Part of a small language model's weights.
Size: 11 layers, 14 heads of 64, MLP 2368 GeGLU, 113M parameters.
Architecture: RMSNorm before each block, rotary positions, no biases in attention or MLP, tied embeddings.
Training: a variant of Muon for these matrices, 1278M tokens, 9751 steps.
MLP neurons of a small language model. Each row is named by its layer, matrix (down: output weights) and neuron, and shows model dimensions 384-511. Each number is 50 + 10 x the weight over its row's rms, rounded and kept within 0 to 99. A neuron's up and down rows have the sign that makes its largest values positive.
After each neuron's rows, "raises" lists the tokens whose logits its output raises most directly, leaving later layers aside.

L7.down527:52 45 45 50 54 40 50 53 65 41 50 52 64 38 59 61 68 46 59 46 42 59 48 53 51 69 43 47 48 45 50 43 61 60 44 54 65 33 45 30 38 69 47 51 50 48 49 43 47 37 52 36 51 56 50 57 50 61 46 48 47 58 62 40 59 55 49 42 60 37 39 59 62 47 51 49 53 26 50 44 68 58 54 57 39 56 66 60 45 33 40 42 42 45 67 58 55 38 63 47 53 64 45 59 59 36 56 37 50 39 44 51 54 57 41 54 51 62 54 57 57 45 51 49 49 43 46 46
raises: " Most", " Outstanding", " largest", " top", " most"

L7.down1047:41 32 61 43 54 46 58 56 74 56 36 58 52 64 35 25 47 40 51 49 59 57 58 49 66 46 59 56 33 29 48 56 46 66 68 42 49 45 43 32 46 66 49 59 38 63 62 50 66 53 39 61 38 48 74 43 52 54 40 51 58 49 67 34 46 46 49 64 56 51 40 55 42 49 54 38 47 55 42 42 53 36 36 52 59 60 54 64 61 67 53 58 29 65 43 67 45 75 49 44 41 63 55 68 38 48 59 24 53 65 51 52 63 50 34 61 50 52 44 60 57 41 61 42 33 59 26 54
raises: "usiness", "ronze", "eck", "ackground", "rian"

L7.down1252:38 48 49 54 42 60 35 47 41 51 44 55 55 54 65 60 42 37 59 44 51 61 32 42 47 60 52 72 37 53 65 51 52 55 55 44 41 57 66 43 45 49 62 47 30 59 43 38 42 57 39 38 48 68 51 44 34 57 61 63 38 35 46 36 63 49 56 37 61 70 46 68 56 65 61 50 46 54 22 61 43 62 25 61 55 37 40 54 42 59 56 47 47 48 53 41 54 68 42 52 42 55 50 44 50 49 45 46 45 49 70 45 49 45 70 51 59 25 28 45 59 33 39 46 55 61 54 58
raises: "ply", "ult", "iles", "ple", "ulation"

L5.down2068:32 46 38 69 42 53 55 43 54 37 49 39 42 47 48 62 52 52 38 29 48 55 51 51 35 51 44 70 40 50 48 73 52 59 30 40 44 45 43 59 65 53 37 53 57 52 46 32 65 43 69 57 52 56 45 47 49 64 40 63 49 58 58 51 49 47 51 56 57 58 69 68 67 43 45 44 43 59 48 50 44 74 54 56 56 68 63 51 49 44 38 50 71 35 47 41 47 46 58 60 36 41 51 62 65 69 55 49 46 51 41 41 59 45 40 40 57 43 57 42 44 48 62 63 57 53 47 37
raises: " called the", " called", " \"K", " known as", " \"R"

L5.down292:32 40 50 64 54 59 59 55 56 73 46 46 49 53 40 57 59 55 55 57 46 49 38 52 34 59 53 58 38 66 52 51 52 60 60 49 39 48 57 41 52 49 49 60 45 48 41 40 50 48 32 54 49 44 62 48 43 62 30 50 49 45 34 62 52 55 47 55 39 51 42 47 50 56 49 40 39 57 56 38 59 58 42 38 44 39 29 48 79 35 39 63 43 34 48 51 54 52 50 45 55 55 50 56 66 47 53 39 56 68 54 35 70 63 61 53 63 69 66 69 57 58 43 47 31 57 40 45
raises: "ry", "fect", "ts", "ota", "ters"

L5.down1113:39 59 35 45 44 34 60 78 56 69 49 57 71 59 37 67 47 73 61 56 54 40 54 59 38 52 45 48 40 41 33 57 48 45 55 41 52 38 66 71 61 66 45 45 66 45 48 30 40 38 36 44 41 64 55 61 49 52 56 53 47 54 34 38 55 39 47 45 57 47 53 42 43 51 50 46 49 43 50 63 32 53 50 55 37 43 31 58 38 53 52 42 34 45 61 45 51 51 36 42 49 41 57 48 63 64 60 69 48 46 33 53 46 47 52 43 50 27 50 44 59 53 35 33 43 46 48 53
raises: "==See also==", "== E", "== B", "==N", "==Career"

L7.down297:39 44 48 39 37 50 42 51 46 31 36 47 60 46 52 49 47 51 47 48 55 56 64 46 41 51 35 52 50 62 43 47 49 50 61 44 60 56 54 39 23 57 41 42 51 53 39 47 49 46 78 35 49 32 54 44 33 40 61 39 56 48 54 44 52 48 53 48 60 47 43 33 33 34 44 43 67 47 51 54 37 44 46 48 51 39 45 45 53 48 39 62 60 68 60 51 58 52 51 72 44 37 26 34 38 62 49 22 43 49 38 49 48 53 68 50 54 48 43 54 35 52 45 60 42 81 53 51
raises: "medi", "rog", "cept", "anj", "ior"

L7.down679:26 58 48 61 39 45 45 64 62 59 43 49 46 58 32 61 50 59 59 35 52 39 53 48 46 69 56 58 51 55 54 45 55 44 42 62 25 47 41 39 42 49 62 49 48 55 64 38 49 47 54 55 53 45 57 62 47 29 70 44 54 37 51 50 34 53 64 57 56 50 38 44 43 64 55 55 57 54 50 44 50 58 49 62 47 48 57 77 53 44 52 49 52 36 57 53 52 43 60 44 52 41 50 46 41 45 46 44 48 68 35 58 52 49 40 71 75 40 41 38 44 60 46 57 58 64 68 71
raises: " war", " World War II", " Soviet", " army", " World War"

L5.down848:49 58 55 66 41 68 68 52 43 67 36 58 37 26 46 51 58 30 42 43 61 53 30 39 48 61 59 40 40 37 34 56 35 43 37 45 61 63 51 44 48 44 45 51 33 47 47 37 37 72 50 63 70 59 42 55 41 62 39 59 52 36 83 53 49 48 35 45 56 56 44 62 38 48 44 62 40 57 63 56 58 66 48 64 46 60 55 69 55 50 55 42 41 61 60 44 54 49 49 43 61 45 40 52 42 60 56 54 46 77 45 66 45 43 40 55 38 48 55 61 54 46 57 68 37 56 61 54
raises: " route", " conn", " railway", " highway", " Railway"

L7.down1033:38 60 55 61 30 57 57 55 41 62 50 56 62 46 35 57 57 51 36 37 48 59 56 43 59 59 57 39 47 48 38 59 30 21 60 70 51 62 41 65 46 42 47 30 45 25 47 35 39 63 58 43 63 56 50 59 72 52 72 45 61 55 50 57 35 37 42 45 43 58 58 30 43 27 49 56 63 25 55 48 54 48 39 60 23 68 50 35 62 39 52 35 54 59 58 62 41 28 56 28 48 75 52 61 36 52 40 62 59 64 44 60 64 59 46 31 55 61 32 52 48 48 62 55 47 45 63 30
raises: " trail", " transport", " traffic", "rail", " Transport"

L7.down2156:45 49 67 34 68 54 31 44 50 66 40 54 66 41 51 50 66 62 46 44 52 37 57 59 68 49 51 46 48 70 53 63 43 54 48 52 61 32 62 47 39 52 43 50 56 42 49 46 45 53 51 65 43 46 72 57 56 42 58 47 37 39 53 57 44 37 65 45 52 34 71 53 55 38 69 50 55 67 40 39 53 44 40 53 51 57 40 38 36 46 48 69 60 69 62 48 67 55 53 44 54 35 54 57 64 51 53 34 58 57 54 43 44 43 51 47 59 67 32 32 56 67 63 29 42 32 49 53
raises: " are", " were", " are not", " themselves", " such as"

L7.down1525:35 49 50 56 49 53 45 35 54 34 72 26 51 57 45 55 59 43 35 48 58 55 69 58 48 47 53 53 59 41 50 51 43 67 45 55 65 59 58 55 46 44 57 48 48 45 49 54 54 53 51 66 35 45 64 53 34 31 40 49 38 63 49 28 39 57 45 54 49 37 44 56 59 39 55 36 60 52 70 58 55 49 51 51 52 60 44 43 49 56 56 42 66 62 62 52 45 47 36 35 38 51 49 47 36 81 41 57 56 47 52 22 49 70 45 56 56 27 40 45 55 39 68 44 38 51 52 43
raises: " named", " called", " called the", " originally", " known as"

L7.down1348:66 43 19 59 67 75 70 47 33 67 38 43 46 67 51 51 68 47 29 60 33 60 58 62 52 57 54 50 63 58 55 37 46 42 62 49 54 71 49 59 49 51 54 57 62 61 62 40 39 44 58 62 40 61 42 58 79 64 45 43 38 37 61 57 14 38 38 47 54 60 58 40 44 70 56 61 52 51 60 33 41 41 70 57 56 50 47 37 65 53 73 29 43 54 38 41 38 38 61 47 39 57 53 53 48 58 47 54 55 76 46 46 66 49 55 41 40 55 45 46 62 39 50 46 64 48 61 21
raises: " passeng", " Olympic", " veh", " aircraft", " Motorsport"

L7.down2362:51 55 55 58 56 47 56 43 55 49 61 54 45 51 38 52 55 56 27 53 40 63 71 59 43 61 52 43 52 54 50 53 39 57 61 53 57 41 56 60 50 55 58 62 62 60 66 49 61 49 51 41 50 57 56 53 51 64 52 54 39 62 42 66 35 63 50 35 45 53 38 58 42 51 44 64 54 31 54 43 57 50 40 59 36 54 44 39 48 57 71 38 58 39 61 63 48 54 34 50 45 64 44 47 70 49 73 37 58 60 27 62 38 55 50 51 47 45 45 41 61 30 36 48 56 60 62 45
raises: " today", "c.", " Since", " whom", " early "

L7.down856:45 41 39 57 48 66 58 47 68 42 47 44 47 48 37 55 52 52 48 58 53 53 69 49 64 63 48 54 55 45 68 51 56 63 50 68 65 34 47 63 52 48 65 52 50 50 46 23 51 44 41 53 57 38 52 47 59 56 23 31 43 47 58 55 52 63 39 51 65 51 38 61 40 41 53 50 50 60 47 42 54 43 49 57 48 59 24 65 44 46 68 37 61 34 48 83 53 47 54 39 56 48 46 49 38 42 38 56 60 45 51 54 43 42 34 46 64 59 58 47 42 44 46 30 44 46 53 45
raises: "ograph", "ographer", "ological", "olog", "ologist"

L7.down184:59 49 30 37 44 42 46 67 75 60 66 54 35 57 54 62 60 53 58 61 46 62 33 59 55 62 50 51 65 58 63 33 54 39 50 41 42 45 47 56 47 61 49 66 45 39 45 66 54 57 58 59 59 50 31 52 36 53 43 44 54 54 55 53 46 48 57 40 47 52 51 53 23 45 42 32 52 58 66 54 36 54 57 38 48 48 47 43 34 35 50 60 61 52 58 42 51 63 36 57 52 47 48 50 55 28 64 54 47 45 47 62 64 58 47 43 67 49 48 56 34 51 48 41 46 36 31 43
raises: "ional", "ion", "ious", "ionally", "ceed"

L5.down1293:61 40 59 62 63 61 57 59 55 44 35 62 43 56 43 46 51 40 49 53 44 54 59 53 60 36 54 26 49 55 29 44 44 42 51 61 62 33 58 46 44 43 52 52 60 27 52 42 68 50 55 44 52 27 43 74 59 48 58 46 46 66 41 44 50 46 47 37 32 60 42 36 41 45 44 44 52 46 61 40 56 46 54 49 58 50 52 69 64 32 55 34 66 52 53 46 39 49 56 54 38 35 50 61 50 65 66 45 46 60 63 50 62 39 50 45 47 40 63 60 37 49 34 69 43 28 60 45
raises: " Los Angel", " New York City", " New York", "ography==", ", New York"

L7.down397:45 50 42 55 50 63 40 57 22 73 25 53 57 36 51 41 53 46 38 42 36 47 39 52 34 48 79 33 59 41 54 56 51 50 48 56 48 51 54 55 53 72 34 44 38 59 52 32 54 56 56 50 53 61 45 53 61 34 45 52 51 66 41 39 58 57 49 46 45 54 40 50 51 57 47 40 36 34 52 38 33 53 43 47 49 46 57 50 60 51 58 44 62 58 68 61 59 66 64 47 58 51 51 60 34 48 58 37 57 51 42 60 45 49 48 58 39 54 46 45 42 52 52 43 53 54 57 51
raises: "ices", "ice", " others", "ic", "ably"

L5.down2339:50 32 46 45 32 53 43 39 55 35 53 41 52 49 61 48 39 26 48 58 52 44 39 48 51 32 46 62 51 46 50 67 38 43 33 54 40 61 58 41 56 48 49 50 36 49 62 40 61 48 47 35 60 46 51 47 46 62 44 56 50 51 38 44 46 41 61 50 49 40 58 43 45 53 57 60 64 39 55 44 42 47 45 44 31 63 44 62 41 44 54 56 52 34 47 52 41 50 49 74 40 62 51 51 50 53 36 51 35 54 53 52 43 40 36 50 46 62 49 52 37 44 55 40 37 63 39 53
raises: " as \"", " “", " \"E", " \"S", " '"

L5.down2094:51 46 32 40 51 52 53 61 59 52 66 55 50 50 29 75 47 52 47 56 42 38 38 50 66 30 63 55 56 36 63 43 52 44 61 52 47 51 44 40 45 44 75 68 49 37 47 58 47 36 46 50 53 42 35 45 44 55 58 42 53 34 47 45 59 60 42 40 43 40 50 59 61 52 39 49 46 54 35 51 50 32 53 47 46 65 38 47 54 57 35 57 63 50 29 44 74 49 44 51 47 53 37 35 49 40 35 52 61 28 42 59 71 41 48 42 54 49 51 44 41 43 46 36 56 64 42 55
raises: "pt", "ption", "agon", "ral", "ions"

L7.down919:54 56 45 46 45 48 52 50 56 51 60 50 52 60 43 45 49 30 58 59 54 53 64 54 47 78 41 46 56 48 71 53 46 47 53 51 33 36 40 48 57 32 67 56 38 47 59 44 66 54 36 60 44 33 29 44 49 29 63 50 40 43 44 36 60 32 36 50 48 40 51 37 37 41 57 60 34 48 39 56 77 48 54 48 40 40 42 62 46 39 50 49 48 38 58 37 58 56 51 40 47 54 43 52 52 38 63 45 32 53 38 53 72 52 45 60 75 53 46 41 64 42 47 58 55 59 51 50
raises: "our", "ours", "lected", "ored", "ors"

L7.down37:52 58 52 53 57 37 45 56 56 64 64 52 46 54 65 37 62 48 61 52 48 70 61 65 53 52 41 49 44 65 39 50 50 43 45 39 53 46 55 47 55 52 35 43 48 43 58 40 51 53 38 53 61 61 52 56 53 25 74 35 56 48 44 55 51 41 45 46 53 53 41 47 43 50 64 34 46 39 61 37 43 65 61 49 50 48 42 51 37 54 17 58 37 81 26 67 55 61 53 52 56 48 22 50 56 51 51 22 42 46 47 62 43 49 39 43 50 51 46 38 52 59 68 42 43 63 66 49
raises: "line", "isions", "lin", "ide", "iding"